Weights of a small GPT-style language model, trained from scratch on English Wikipedia: vocabulary 1024, untied embeddings.
MLP neurons of a small language model. Each row is named by its layer, matrix (up: input weights; down: output weights) and neuron, and shows model dimensions 0-191. Each number is 500 + 50 x the weight over its row's rms, rounded and kept within 0 to 999. Numbers have three digits each.
After each neuron's rows, "fires on" lists the tokens most often at its 100 highest values on Wikipedia text that the model never trained on.

L5.up704:570387470481536502520456510516534490512425484477514602468444422462512471536493499593535554452495440468583501573436489532510550483521545539555491498526508461527496544480548499496480443500487466485493537403532476504518524505498458466586529456555536548503541491491457507574510515491519513491532582585552549528461512450544489492475454456467625570376446464597405348422496637407520533552514486487580513550408492523514470560479515533572583551505475513560499470477522518510440400417544628579472526543563448476486529523411453532556575463525459510519439585553498551588474420448506585493
L5.down704:569515597556469471434431498450546486512545522443481521470496472637508499603515538470520516436518412485541488440467479523469496494505556427383512457563514484480525554498550434508597533433487455540486428582481605560440443499517628521457493514543574392499448484542450497411515535447486535432395534574486493516593540546441426490511499533506534519472467527480503515460519467532523526554536460528463563479549588503562501452433488497543393420472503469526492430583508380513569454632488513489448505468556476506477549484479523492527524508460567565485479508478451433619377470526576482559
fires on: "ing", " was", "ed", "ad", " re"

L5.up612:494478441547483543478536521475484484548416503551423455579423460449434452445482596550494515517470524508456542481451394531498545511621373523566434529500543587482509442540586520428491600546519550489528466565464501584537492369466533473623474475487480514483474514470561449514404467547444518418473486542424476596475499508652518460459592509504474516475532457525565490508462600473562480468443500471480471547540469478561555532450472428503402539522530549574515490552492462462496424479492525536525514498473417568500571592455482432516448471505405499508460426561579497508479574427530528483
L5.down612:540556562508407594548474471512467526459563459539581513481532448465450468398506508529561560543484532487546461541452633475516419542552491623517531512421482507436437441637425530516473433545525437461412451407447563568496418582470505531511507531419548490497515511470534453602488455550421550435543489476498576532502545478529485558478435446425550524544490395487517583465510534442412435560468511449516455476530522473545540506524459515415550492461534523448498573494505486443424553516571445520515497489523509561477533473491513589488538528507565562627422456514547540514599479474569492468
fires on: " of", " to", "out", "uch", "ing"

L5.up660:476501462506486524501541455537465521536551548552474616465514524426415426490528503512422565468451388473478530421443513552494548491584494549526510495464506507418587431500517497427475460460494464454419507461460595544498552515424507452433433434462509498556500497392434577492468543524490485560427534495465473573478452463502405447521537477434545515512548497460415454525521493473564438489475454466506524583470494479511464353508465494433518484403488561463426538486582404440511453477524532451538473502464405433494581505500384561603467603498533478485543580571532519421452529535535481375
L5.down660:476483569449458535475446500478543467493453416536552433482497505485539524518582448474493533488538499448537529618479519570577444483473414561567516644549469466463491475450461617559530458439468463517478387480504506537472435495508434452467480537553543572520444540461469528513432500504480572530474576463483459506570496441540466517476462516565547474474495550554488440485485459577387464543551492516459504470463500474509491448476487518420457410489467566535502475390518495487532466429636595523501469529464462351448571455506463470489450443600469541412472599477404487486469538395548608498
fires on: " con", " of", " by", " in"

L5.up557:445497486524487507491485540506512510544443419579459453450426540508513453486513546447529503577529427557475430439505448573506506458532492496453468468497470545470477473467394539426529440533486425453415525467495492495542477399442490521542568467530500535498533426438479481505448571472408548364492467547473498512491437487482526604548408491590547531558447421565534413476476524487470549502566478610448482493442515470470522491457497433563512492493565593528542493531468501444480531574520463481554665530395377563503564405515525540505459466460484579533463563563504599486510474421438606452
L5.down557:508515461521501600387482468559482497540501541457553570567511480506522453517565559464522569544574436481429530521494476436502603507514532430490512576517495451495457503548526503471572495468358497523472556490440419552572464461561452542477536527436522496500473472526508533475556421603474495592482541446523370514497549531574499511525432526584443526485599476509500542471379491555573421538513422589488532520492526452447497439462485532524517420419425618549497531554465556581472533480451500520443473504462573451488502450517429428559574547498456584446408446457471548406472417503494457478
fires on: "l", "ind", "od", "ort", "g"

L5.up170:636423434574535527565446519427563496582599492573575544466510543480572386502532541480477512466510496373542604655475461573475554510505551560531512502467499486523507573486482603428478409443476525429498440467587516564533518563484518413502469469438448554492408497474569504563528513587533472469472512517505537493445493518410530614525541519521517529516426527381534498444569488593476501391473466495543472517490501475491498533457492548559474577503485483564503497540540551537495476493514482556495596479510548492498509578516514566456535491511517437375537505448494546446472470480594487488
L5.down170:514446508564473488518533493475431545503471471480428651551533393483458505493552446551554428437570488500456496363472517484506436415513440527498476498490532453490523418536491519454361466509530657511560479513498521506519593527550541558498444527474485513522525441465615498439524525458456517407538509418511510510549515462539486464467480425578534535481547452433422556532455495363513471499547445437513476507550487551397553464543570483500581497472501527590449448520487475481458496528563565488499547473447530605506491444425529477479604579486417475499428542431461495579526551493512554569
fires on: " as", " ", " in", " al", " d"

L3.up303:468419394441478537510543537513576555451510511507467534553493471505377418564501492545508543542468507561448548545511503412484527578548415514577439456504475412510539424465457521469498504555553495429499584509476532532460568541527513513559486486469499525430547457524471568528409564401441468603484485617571510484528478521608478444452601378464517516549477503440433583526470511486486482568575396446595487478528473452456546534518502460640495583559493536506520464519505480469484498483487440495553498522442525453494563431500477536524475548536459578469512382512459492458406574423438497535
L3.down303:533629615508469593520485423468536581498550574498507473471467520509556433407574349459473577571466449489604442420524535455416461474531538559486457443443497485473469475501537411516450519501541488533415487458551417517475461592476543543436496528485540515522454533476536528467464593474519521503512459488439413515477543520445474592549476511596505418542519458475503454544539486470531614546440523513547518384534500561489546510401497447494561463471529385493528545479561485499517523479548600509495382542492517442472589520495565486543470478489489469502546420469519571536507457496613526517
fires on: "e", "a", "ave", "ose", "ne"

L5.up451:539526558523478496574553533477509443538440397498508546433584531498516421454439495504534478646478459510518526513415607518458411456514492547408536575483522424514526480678448548470482533480553528531455483441409523558491506477534490519478497532464434415453463430516483533464464581510508461494494438502567529523420508466552549531521544502556502429450457419505472511490491496511543543527440660498573490535514462569464489488555475441585553512457492577595529520449489471583548486559571474558577557410515572536568435416527591500473531536440565546433511568515525479443485531547495492522
L5.down451:508422454510562464386558569474477522452471542593547565560528528560394450550536484476462474543545584438524494556569584412535538573472552431519504439510509409558448533484447436448556478392490522424573472501559532505569452444499498526546439492485470490533494491461590599542484471580529510398445483490439605476555551482493457546471514520459455528533599485506467579457481411440489543448487496481530484561386504501523557530509516539543574489552579429544512465475616447514468478617480504496464518484505491537559425551503455500515387572505497483579470512498556557531477487490458453401
fires on: " would", " can", "ver", "cc", ":"

L5.up96:475539505468541536470470563445504516524575494472504488523529405523501534435482565481479528411539507475544477548500495557495475461444541476547525456514448473415480548470487596391534509451483455621478420465449461488429573505547429473566467514526343578483475389468529484461585484454536487602484421503494469513504383468482460473489576374515418523505521482445517530487471557618583470475564504568461499488505360533467551469542504527463466494525651517514511557480517497554499439481545503395513540491514526546523519455471520491547529535442602417522474543433471595597513484539568507495
L5.down96:440461419487480590475541538396514457501570498460480500460476584447463518578510448458499526488541562585529512503487492598471552488468556546500660540501518517464502548504521490511588524517487556530478483544499602461547457438546449506391625462433536465482506567553524451548422555431517490428517514527413538452516512506505456422544500413503592473498453520477553493534462490522489412459533497455520539420395477431525539467582523478515558553452448471448510534514489476550499535494494537597452575401600438499500589492511577515550569542511535474571527481535525504476474538369598415417
fires on: "un", "el", "l", "oun", "d", "im"

L3.up275:509399487512394533477602495395527525552480492522464508561556473368431515539434418553433471596448512507463500464545479537462504475391516545465518509474515486443447448523460467507435527596474526484585576498458473469535508441438478500519489596414521392439542430586499476464456469487524572572425536536510600474484524431523554480601512557405486562471592496545502498501442465544491484537472532508527462546442477562498438535503507445568491583578512547490553408549524523461506547409607552591452495498510484468532496516554491492414554478499550521444472489496477519539377502435398517487
L3.down275:514565415579504418529478556524446455482612489530469451450558504555517439530512551498506460480517490569508543567527503481541536484387439507589495562455494526505465531528571570541486528457503400571467393482471392452470452508494379598482480523521465502546555472483526546558563564518500554534441518488415626458514524518426559485491558595539495384509488535518490497470559501413522435437395521441457459495455454451432516443479497506587462513479567471537512433509512524523455511506515489550631577489525461415532503554468575561597515500392450534598515471491530588513474473536460505480
fires on: "ot", "oin", " not", "port", "ign", "ver"

L3.up378:531476404375445486552511520449485428581500576539582447573549456441551526458492443501503565515485531523446488451503409474453510381562555489559589507492570421511487412465440455487580492437438563498571533466487480472559538491439455508520516491562437437547491510523506464444442520509437495447499434513538426608438522524450483517486425471484427503522477424471454510457474509499515635429493503419579571564463561518561423459576496582488450501484521457512511481524504553580533528452516511560504501497506459457484534435516496496507522560501434520640410628512437517481408528481534592442
L3.down378:470525480531459453520475476442467519546576598520450551608465439545548424460549436509509521571557552530575449469387527528460494502411479467520503655437549564531524483531590490476472505605384544455533545478493553505465423562500438436510532565495636530469527477539492445565598472508416432516535440536433567498521450545515500427467597468505504484422476446423511490548399506558601551433441503518514496470515505549446561477471391439474550570514474496498527551533572524472468527475503470513476420461496497578447459485463473517465553436547498515426481488486480468526461563481380492526
fires on: "ag", "y", "p", "el", "ous", "ard"

L3.up219:537509523568444454463523409483484439445471490469565554501512525520576489521516560499500548457512497597512540588457484475512541508492499488447522457529437574506596497538510513530468437558468521533457574473457407526485507483419462493510499588482476435500549480428584478606538477590453450492478547617520556541514545473642487506557477431456474423438488576504447508521432393508455495486668516543507454375499578443466541532537453480484436521498578551513591539613548519501518505533528494486458413442441496477573518518540512579571462575564472578462530560494446518556553540561459566460
L3.down219:425544416477446479454439498522478477485514496474436585572456455468489593498550520469430470552524508437518502545481462475482524416586540493517487502485456553524487511503386530438508499620525466528491368518566529524438545562465483478570562503422449547508533600598402438489484547503560532577540498566477396456550498515466453469460526378489490513500546551435545511514555502514568464592539553390595429498475483531483458524530502480533488517449498436553599534526533599454417563478541505513612424539461458493475572477505527512485550521635495503452456509496452423507544521428592529533
fires on: " be", "ade", "ake", " or", "ce"

L5.up489:474556471424526548605525548592481557508551442510503562408513454531536538623443454458568480571498555479511474407438436516533499418522559467477493509499464396575557560458363454533573438505551475543459553380476516560418465569449506544585436519555536491492506431593553459540473508498494464495429529503471507440429447513479477481476499412548426487436480448511564506520432520492502367497449479483467547522520497532519439564407461504488570541442477453530412436547526535540550545482538483516513508467528453535459506448444602448540531449495519511461495554362542499520465538495440438432
L5.down489:439431446471506497484658543538457538520478525523556430529619528548482518540505538530451525502439497445516462480536503402471451546511480483529479506485550535461511513399575460586537482539447493411569485587502574482503500472485515387382514472502362508561489554381500522432603508533572480552496507482537543442560527649540529492540557525501442471592494562457387552526593522544491510479527429541471508472491558564497522546524478477447502459515503485575540526518610509511522568462440476450529502489482443451443496574437517544443486564443515476526456571457445575547507571509482573559
fires on: "ort", " National", " comm", "f", " reg", "ational"

L3.up609:549531475557462476481532462490424503479530475527517520482534487506480475520407553512535587409457527525478421501486526491528537482502529435509503448511514502510587465461511556528501505529419633565524545534513447565495441536442630446449426494484533513540497455522455517459441543519535562520386421528538484463473515523558518443433472526470432653446444455487536509602561381483536477491535463451432551420517484507541500384500516357506507462467564490559607457444481538561518431529498408464531398573564401478459489587491457569567459495467461531454505497489516495528593461417480578483
L3.down609:548533461566537527478544441494498558540483596454474450465485564451405496482464491491602525434432509498475457454430410494491526446510616535541525525496458470548458493529459512520525572552546568498469502431510534582455483550446525446500497468486508449558460528483456477522524603546567506440402496620591479526473456509438559539475516565361546486532456488481549458562530579512470534400563485476462542452520472492497510473451584466450433449512532474576515561531525481360525475457539406495508426568595489525534376527509540450526550530528624525480444507447449471501549582601415500524
fires on: "ie", " Fran", "au", "u", "ic", "ast"

L3.up74:518494512426463559563498531531548486587480464462586536469512491551443574510531615544506527539422526545520523542510550509392482452501514535425559567525458468467554361496501567487564513501466561557515565480498477432478583518530459525585548558530522432555442493507514565532529486534392510450597509514447447532441435418441484537480521462444485519474509457452471498394457423467542550495542617466531440588425498423579523571501515495445530476553528437516491481587524531500489575479546399574495391523504509474484575483499521502463558483469470598416405497549388457493521490572455554433
L3.down74:502503447503544489555514557464400650534474500485554538463480459487495462517582496462552468490502521525569491568508424494500450538555448530437441616416539452605535450414534553510506465563599491513566535525563540507527444504532462513473476471391530578516399425478441491527459501417489483472383527515496560521543575443467468516482502517493546429482478491530519490540437418448483494445508398547560534401478439595440445528407527567577505535448542521441443490424458549543486495462411497485561437445429500484452404503556499474523513574552560411463444477481433442515500518605514543510
fires on: " or", "w", "ss", " and", "on", "m"

L3.up223:488488502504559522523515484459623503477545516467566539466502480511497472452468566499483446480448558418472483475615412509487557462472541427491562550424459485494479528485461524472541448476548438500415558562472528435405497507486571370526570488387486472547518505454429458475453441439537418562518504501517467570505406515484500573533532537466398616551526558456455506450534559466460498434546492498474465543464541546587408563531541437374467650507523524610492590576506449518509506461588556599545445464471504484511586549473496508430472506504500574446495547489462515522536503472482424556
L3.down223:579533500511398529559490496425599444391548561509460533470556541434509502544415489490595430488527542531530533428442515527548579504492494523521542560545540409503499459584572553491512449563503488540529439516579543416478510536585448483432501475533534541593512531525507540345445496426642581548510525464469550440535471498546514521582498478555524547531517444500433509461535474517551514546500472513495493510554550509463550459524480496499425529534464481470510510418564556461581559487461485525522547492552423508547415682504470552468521356439485528542408489522479468541539551555470506480
fires on: "o", ":", "te", "enn"

L5.up322:564461542441535469476440555466521539518446407501524516549532603545661541594481440502385463483437489467557579519514474436419412570481399476411530494493533459453625527444440504479517559500496450498515503608490540468442531468460448470455523471415440414500476515444495445511522528484504481467471530543561528519441427476437504486487467487523500505429401512568510542591418458510524568513531559460540572480543456468458434450624501524457560499544524481427529488517528469552549569481535465604544495480442555515466589518616575479493608549550572525490499505538510560489486469490477547474
L5.down322:505564500513534497457484491463518559481417542470482535562444489537476497514461530494437491409494563572435482443557461478533477580488558520466498507516458512478568412611504437535465431573500545479560456449500562461547516555481531550497443537458487548462542579561521478586477437474559610447523498531578446533495548515463505488490477508502490451405494448524422459614608440363489453603506582458457513447434352420520470510481545488506502446484484569525447500472557497445371502560536431519495498452394542447469463481511476491433571473508543508467510513543495560507549494424408513355
fires on: ":", "b", "t", "et", "eat", " T"

L3.up180:500531511618370563466490458548509556496559479401582569496518482504519507545485459442551613569517475544517527455590475552412490504446466528450496486531534451569574539548512420428496475471526566532478469462535439397534500506556537551541528608481506483450517484499533559594460491513476520558478485476561492560472470507468482429477467516557504524407424438467498562524510468568531502512392535503499509509437471568445509488526454423557524511536519498556502564495481567503500559551440477604460486499564524456515572594427417462637507481484395410380517556446512488566389461479532568502
L3.down180:498459586487490494507425534596551497451476458537503522485441473524505508586468519515529522443539446404463485542444474553440471517531424511534354547493483492598419442547441486509527506554540516475512527654535505538550460505514562533470634531507491537500526491462559634507523591561484419614472489485547527451503471387507558496464527554512472528518467540531427506485541442565556640560461482532539549475458570559511484542588547497409533492493501502409475456531644584430488525560490595551491501553515530483507540536476486523484495471579452473487526492478521430482431562521524587458
fires on: "n", " season", " War", "ur", "ight", "way"

L5.up238:522488497482488438569480405483440393465494454547522475537514574498538533478590548547507554532444437530543467521540502559494505528443449589465582497513569468579538538438435471524514453487546522484447591397489378481419487518489521582501393532520466459514503510519533453521504550534543447510582570513566480525465498467526494473418506420563522456507432548496511460467574473459532568503494546528651467503594413379521525495533542497434596543553498495443531494492554542482489478495489499500527530499599512536485626510527493503530446543467504530538526602498536646415361509494427464445
L5.down238:579447618599505459552427461527528449537469438569496596519539584506387551555480545487501439545434579486530497585479584524488554477507501440575566507526533474472470569540551496494561455596459509453529450409493508453476459498605545533455480486524540432518505549540483491413538432517435510551534511544518509493441491623586470485476465491451460497486606545566551524460431547409626518562495522514527403551535430485478489467547433563550513548450465452504428494548504539512504547541550547486507446406473603539524477430561516576546447420505515495456490556449590516490464431438514521490
fires on: "ag", "at", "n", "y", "ated", "t"

L3.up365:600484456402486486501448520509508465595522497536495551505550512485385540538444435495523542541556483592434451466572546472470585484477477520501459488500556545519458570474439489555534474512537489432509547534556582476568555412543549386605490457415418383465498497505530465512471467443465459438507652498482508493381531460484506482627524587530568530468508472490591469538471530572502584471509462537545465468536481490392534476561425522512574465437507520459459442511511405415468523501528486500530495529460523478508437529489482411545571458519461531453589476534540499631512498479536531406
L3.down365:412536570510474478548483463509499547529463556480461512491444483530535530521425533416479580507469480462481562598460542479454533544484483595617496436517509508468568527559510506479421565539553477442427534438472560561434464527457560513545479492573544593558455472472453517492501527498384529557549516493473474567519526569507394526431591535484536460547542547453612541573631536505504580485524607454519534505392591611489585573512582489507554511517529452495494498503496492571503442493534502382526546515617472470434486453535579401497502506483530475535501536515448445435458441529488467569
fires on: ".", "ition", "port", "ion", "ver", "ent"

L3.up761:552412493428484615502547552431473701586490428438497584482466447445532549539492456587521445372513461467538433468512505518477508497542520475538478454478498558485495531497492509463492463516534500507505472467464570479408564524507451530421554454539467492334462465511478507424497537456466576542531458585479526535486525537554540475499543384465518503515502479513518483502526578498465466531534493427640486461426478535546546476463458540551469580495530463468543429455507434439545569465534430492468479486429449526453460495398536513483392461471394453526500443532494467473456451505525575610
L3.down761:548553506517516472425490474416606511524526434445577423501530562550541422508452424499461502541527501498430488467481386529452570519440527602481454519510529456508490532536540452431462518440546520503536534437498437521521419551475419599365414541530555473533569443517493458537408564480459532513568517504444608518408444490570477457535417503566535563610488474418440448459473498456524496518499536615458528486515500504459557494527557606500449446554580510494412452406583536520509527549543566464486463534515487544550485403510539535473468522520486406450532482442541489432541579538470542479
fires on: "ac", "a", "e", "em", "ing"

L3.up200:532450461520489502514510484354453491478476543578458474628473565462482521501456502500427498433534423536573507396542543513525479464538579472499539471527569455599507530538568562450580464414559525493534511486541438466523559394412460579476468501426578443477535498399525557463544468515482532444551552539517500537470461552493527455507497445591433415588487514478518594460473501541470469454509505539444596504536462537518489579505432562497611463485538484483494446554581463544500419559487469463466601602521467513562494510489523569479355547535530519455515560470524561404495506533504543585
L3.down200:440535587445518536602500474614582580431512498539500487543580507550462506440479510465492531478550554477445442438515520546483546464487534471522484429452478493592403475501495453510525521565542512391638467495473565494429505516579437516498518515623573519494486526606572516413456558483525432568487488540521568550509436508516572448462540445497450538620532473447634501461540530526496604527444474515537491548492486509544542429533510495482488499464487521460483526465477530436518483566460437533523479458474441457518516642535529444433473492475594555574615562498497514457391526476565451513
fires on: "it", "ac", "c", "und", "S"

L3.up640:527413431553437434514511474590448517528550501586487554472470551528528528452489430550568444521495527444359480527474500452447399542505493516434606546474536457445526558497528478464568531427472463544498515458535592488480437384505521492533534465457499454526561580435530477479447419511482530518406400532499450542497496493646482379447534476506474445438653466478474515587539389535504525415534484568502515429547402488465524487523438432576446470443506459501517544534522459529493491601562451448455481452439467533520509480515464504467446511465439532522530502462597504479413484489518469460
L3.down640:442559451534501482476411507466528439443554491516478482520487530486488511562440661521569565493548418417524539520509545499488491453492415477453531483411512473471457484569518547550553512433536482464450557428556543483525372488550556467453470461471616495515565595516437533560447495530440540526390440519543515483470497526494460531457442510511503467413548474450499508559504467485457553403465527451565587452508481424555481488470467540488417513506476423526500539466553413459463551406465550519542453338561473496483468506452565512474486505482476435607494445478507526476606389558601566474
fires on: " n", "ic", "ik"

L5.up657:567521455444508551426499469471462504490548397485567480469513473482531520525449511471546456416463539389562537542472480478533527478437609515512487434557558494526532465515430497421474468496474502462543475455536413507532497446366585471517523389536475487462449512541591545528479488389451457533474529473472451533417547528575400489492550569489431555456522397453590486482446558542593357418627471504483431443481498538481527584424532449477447525548432583487418568532577487497546380547482480489528548498483544450518523501461469422489469517513520477490512475468537497562424421495490530527
L5.down657:511561434541569433459512467510519471475523481474422545418413544481489486503582542485505465491556468493453404494483484404550516487465614647527481562467429486449474504488501547471549456485484554500478503538514513477488494577483554504438422584464486459433546551559596527461540638543523437418487461468503550426508472453507434528476427470500499485533517451441503520421402499500568381517454431476498464518489475534527510488491607518471447463492524588438517581549451533521478481560621464515482562536488524507420492479488485473514439440589512430559514388586557508429434624571506485563
fires on: " ", " d"

L5.up700:513368523528510500457441491529389491567582468607502477462444474507589506500455521500523511499464527512529561525553463416411426474521535498475509535544429539506448477480473488432526530487516464453443541465510444430503569537449457457417524476513512506576484486536581492523529470538554563496499498499496510627445454515523420548581520484438516489564443529549567451513535570547534499439549487460510520506451496479418521464492417418451501540473519462495540458540499461517578610463482453511515433688476534462569568512504471413476443467396414509551492501561465457461547424385480340535
L5.down700:478462418523501487490549523416476531541537434579545422448441467442535557568537548480437561467492558471507424541480541524438496483529533439489459542527498523463526559532464426587516527481521482583499550447462505500491494392453418384517475462614455472507423362528475479504551490622505500531445518550522493536535478543440474543472455473535524482470484528594537537469496468544542526448566559447413509534489463504503475500509486560562481588459511428462521500466535533528557617364454407486476531548465496411604568472479493484484535494492630533425511578602560508460573421557482422478
fires on: " Pr", "r", " B", " Br", " C"

L5.up38:502442559497529424603433511556466504601513529540530498440534514484569472508436533533388508472492427573452393507476506475475494528463424511474441455487453494528463553492412533548456470456516575487458558481593486426464539458445471434457464445535423566438526595443400551465496486462473574531546488503471468503408493488585439490438527587609509471493489459469560456496538512482486605498505537594543485522478515483571442533501454555451430610492498498547505554423515635370529506497446473405493384570513438484428495503433554494472515439426490507504512511477436465546503566472563463532
L5.down38:495581516478529475418590478417555498548402518468477457525535520513503476515496503467426467461532383543517537501560546506488542473500420369505407591421430463504470519506429582557500542474512462548452515518490645575433440480476494398509523398443541485425505456469533482534490554515549503576433511517610454508523589449487541607455549465486555431557503499496518461579540479411489506427500624513453431471492468474505395496478419470439508550547469525482473576520495503514489533462488478511440431462561474556469448444544522514473494603458472442566453504437561541426572443560478475493
fires on: "en", "ov", "orn", "s"

L3.up193:523527507450515488514524478504509571567556485679454657468525389500522520415547461476478437505418442511502531515503507518536490613466445577492509443516486535630533479565567469541456508495499414542461484496560576472462596515538514427493525542564473501430546556471529510462506507493535370490414520537479522454500464540508432477480470511489516500515547495519458452557476528547596565448471523386513472452525505413513488465484539563426475535434498458474526449537477587488564364487487444609444423459593559551511496453449506432468491517482542483444499481484564540425578474457524580466
L3.down193:484562452555431534471486433488557548475436598511558531507495561341455558572477498586474440464542549413490444564557540462487531412504530493557488513514457550564451529500474590508519570518466500573580525442570486518552510475497442524519524487515416529472607498530527497494501585534561472601525554520559511484578547443494531490438599467572455537438505604500495636614521502350510383505490551484470485580499569462584503566544509545613471451519481527485473527477513555600513483492489477552449464540467476539542472553498556469551519485439497514473483549491446493521492543503509491397
fires on: ":", " was", "rit", "|---", "t", "d"

L5.up207:510461535455493546484561438533402471501519410506523587441464388506503425510525395475534486409441523429564562492458500540527545440517518578501426566538465551478480528470497545468531514477476495532563574406516461490481528554525461489493499466451533518608571516364587487487498508459554507377562478530473422578504555524519503523585483568443424495463555516511492502487536474439486467499492557458507404520443426493509511572538568604515450575496536506475448600342418526525455436454487508560533558461501395493481540485500501519584420532413537467493534463525404495527509459435503461570
L5.down207:388554470494534478464446483447498517542614513490538477563493595576478541420465451439523508490453420517420437406503464470482536572450520524479480487579490475479461490490480504526550525502406527397405489513569464487480397486477452438499536542502510542516389511422460442538580427568485469513518433474407575466486565464530504409395484369543500511490546570466559504529594473552495450557436471582441543413486525486411470498414503508497512513512482470414508557462620516511553507507465476556549450551492461486504449449510408526594547523525442494581559527519535606557492516481556487520
fires on: "ed", "us", " D", " was"

L3.up603:494483469567367461456483494449548523483485478570586550441477487538459577484515525424448519560621480513484513509518488504501474482564465488420446439389430563438595535486464482521506534542455500515465524423601515590439538518506512527607456544503486506586588532531596418507473453424424535465479531544545463555550479497462604500496512531535477486456563474491492482540578455512513578494600449437421478448595489517593453481452443439506553506465484549442527525503598468457479441589480503503571584432550517557540598499428557412480600491471536480549554544551491543566546527490514455513
L3.down603:538506520465497520485496386429476474476510533567463500461433533402544464503452512451491516493560506438452539536551560559457492507536516513396513520526407440472333496484637512528497511450560443503579448524500446502452563484582445488489493516518564533511485580518555566495472498548485558545427585422448441484519553525561465519489507608573441488513528454356601537561500560525548480534474461518517567517450594517572426548473455576517485477536491485548559526422534461478519427475478468441622494453507479469488455417550615511461471530544494506493559510603570557546512552509495548419
fires on: " n", "ouse", "ent", "erv", "n"

L3.up354:475447521542530497600433587491551415488550450465527488525456511548530519585491487461509533426463534520469444561548570572462531492525524554491473513662530534464507433563502547448452567459529468468506538444366499457439500575455501468478562529505457557471497486548460499513543455477500518466513514586552479471506554487462433506618538470523576536468514459454523482592459479626555422547577523448491487489511538552519546579559447571520598568466530613529539554491492524530501616603482434496579463501569459485451488539508426633552443470570487522465518421478509482518483423400474447497
L3.down354:533516443530414568480518504563542459539566479545488493506588582527471495454502614523484447483521507487533505493492466473529510469470577419492543483493464491513566490519566485501559604540585514448438483490411456511504441501475519569501509429407497505534601550534505538567432611541461505485487499430546484415473517464579533474448569481523566456476440570430482482497555426416461460545562521439450392451542565470507413501590541491436540499459542509526440654575517550507510584487402476533451441519489446463489600556590475530543501465507492591528466605505432554501426492448519586439
fires on: " who", "er", "att", " which", "ice"

L5.up32:534540503557380604551463516448533517557589525475506555564491445529483587515409423518508474517529581527532526505458456485511552503437384532466480432517502501462580448532489507501511542506444423513494501500561447537461531533466581506463559566526555457531405473460496494534543492456502605490394519411473450589479424518553482433538488444605537441507522530508459573537480474582435531465507485537518495452523418414466550449513389581649493453509478435497540445432518453409531430450521579504529444400506562541510511638568514460572528536466530466491510525491531528494499516549430484452
L5.down32:499451453490430548527458505523468528427427490444472520494435488533470587477474455517424427424489505456477510469520509557430519485514508480541526436517457486497511421552444473599555464509524489405598506672552453515492461585549527392510627462534545488513437480541573504515448520496518534494458460413483572563552544463484557508460514440538495478506475526567479412520398478514463552537474395508466417465450519456478496388528449538534444416508497513487525617497506510383483473512480525572570500521452490555533520491476545473584587591487647508587548565464544514510476404533496505528
fires on: " An", " an", "n"

L3.up656:489504546462475436578406543488515558546438493594467484435479603464469523371507499483444493526485501458508441494487471552569462519478526487406507454492553453458528488374486499513508467494511542478653521590481513487488521523508550540536459494608413577512492469464553483483528444526458421492509514556473507534482452420524472541510522501496570592514516513526577611496498397471528551469504493573479412378519478431485558526431460500414499524514570509521517510434511498477455479559561511509449471464575611569432422582456495385461406428519507523508595488468439464470603527435492578473
L3.down656:505591473495468493502508492571549441541501448545574530494444569405521445469541552515487474492466615489523483476474554468577538436490420564416519478522539478425471435476449476587513515536497560538549504585542489534446502517419528499579500470520513531465389498530468535437481479447460500461564428453465506562532499502543548500498524503496412512490491534474613491468484429474441562413417553483509434463577434484489514484466420520496400530451445434512447552446468543534504486511526526577482489384580521567459605605420502450576620412585548571498509544387457524458451593464436506495
fires on: " ass", "ent", "ak", "em", "ap"

L5.up473:577495488528519578459447518499456433615488467465455571571553513484491523495447476505541548470475507619517506511541477482612543467462556555539513523448638508572508570519490501477487548490397553419443562489456411496519441485530589507508454547520564455489510520569464554477537509538465523474515570513438481396455516531591423438517431380499522534541443496579512568551522536550479631565516421514567394500511506503568486531466410436502477632543555520480557487461494482575528492535451502530521546525506588543536463497394517484506449516541504514418425468454570590518479575486565477514
L5.down473:502532460456478383577580440466506501545573417495402463543542484437514475547411548573445517554585429497524539484467461529500546462478478508483493521456458585433387458571607448474465586487496564415499466459544440471405487505539534613531449507526480540434523558528489511608444490431547491463502428553571512496527531474490515538545502528551452431545488374502587461505484516467527537546398515538393389542507498501474495419488514468518501546485395489475482474548444410570513513410536516481497506448489503597532446581524551464528464598481554441493498499451515511551575456462461477435
fires on: "c", "ac", "ell", "ag", "ill", "p"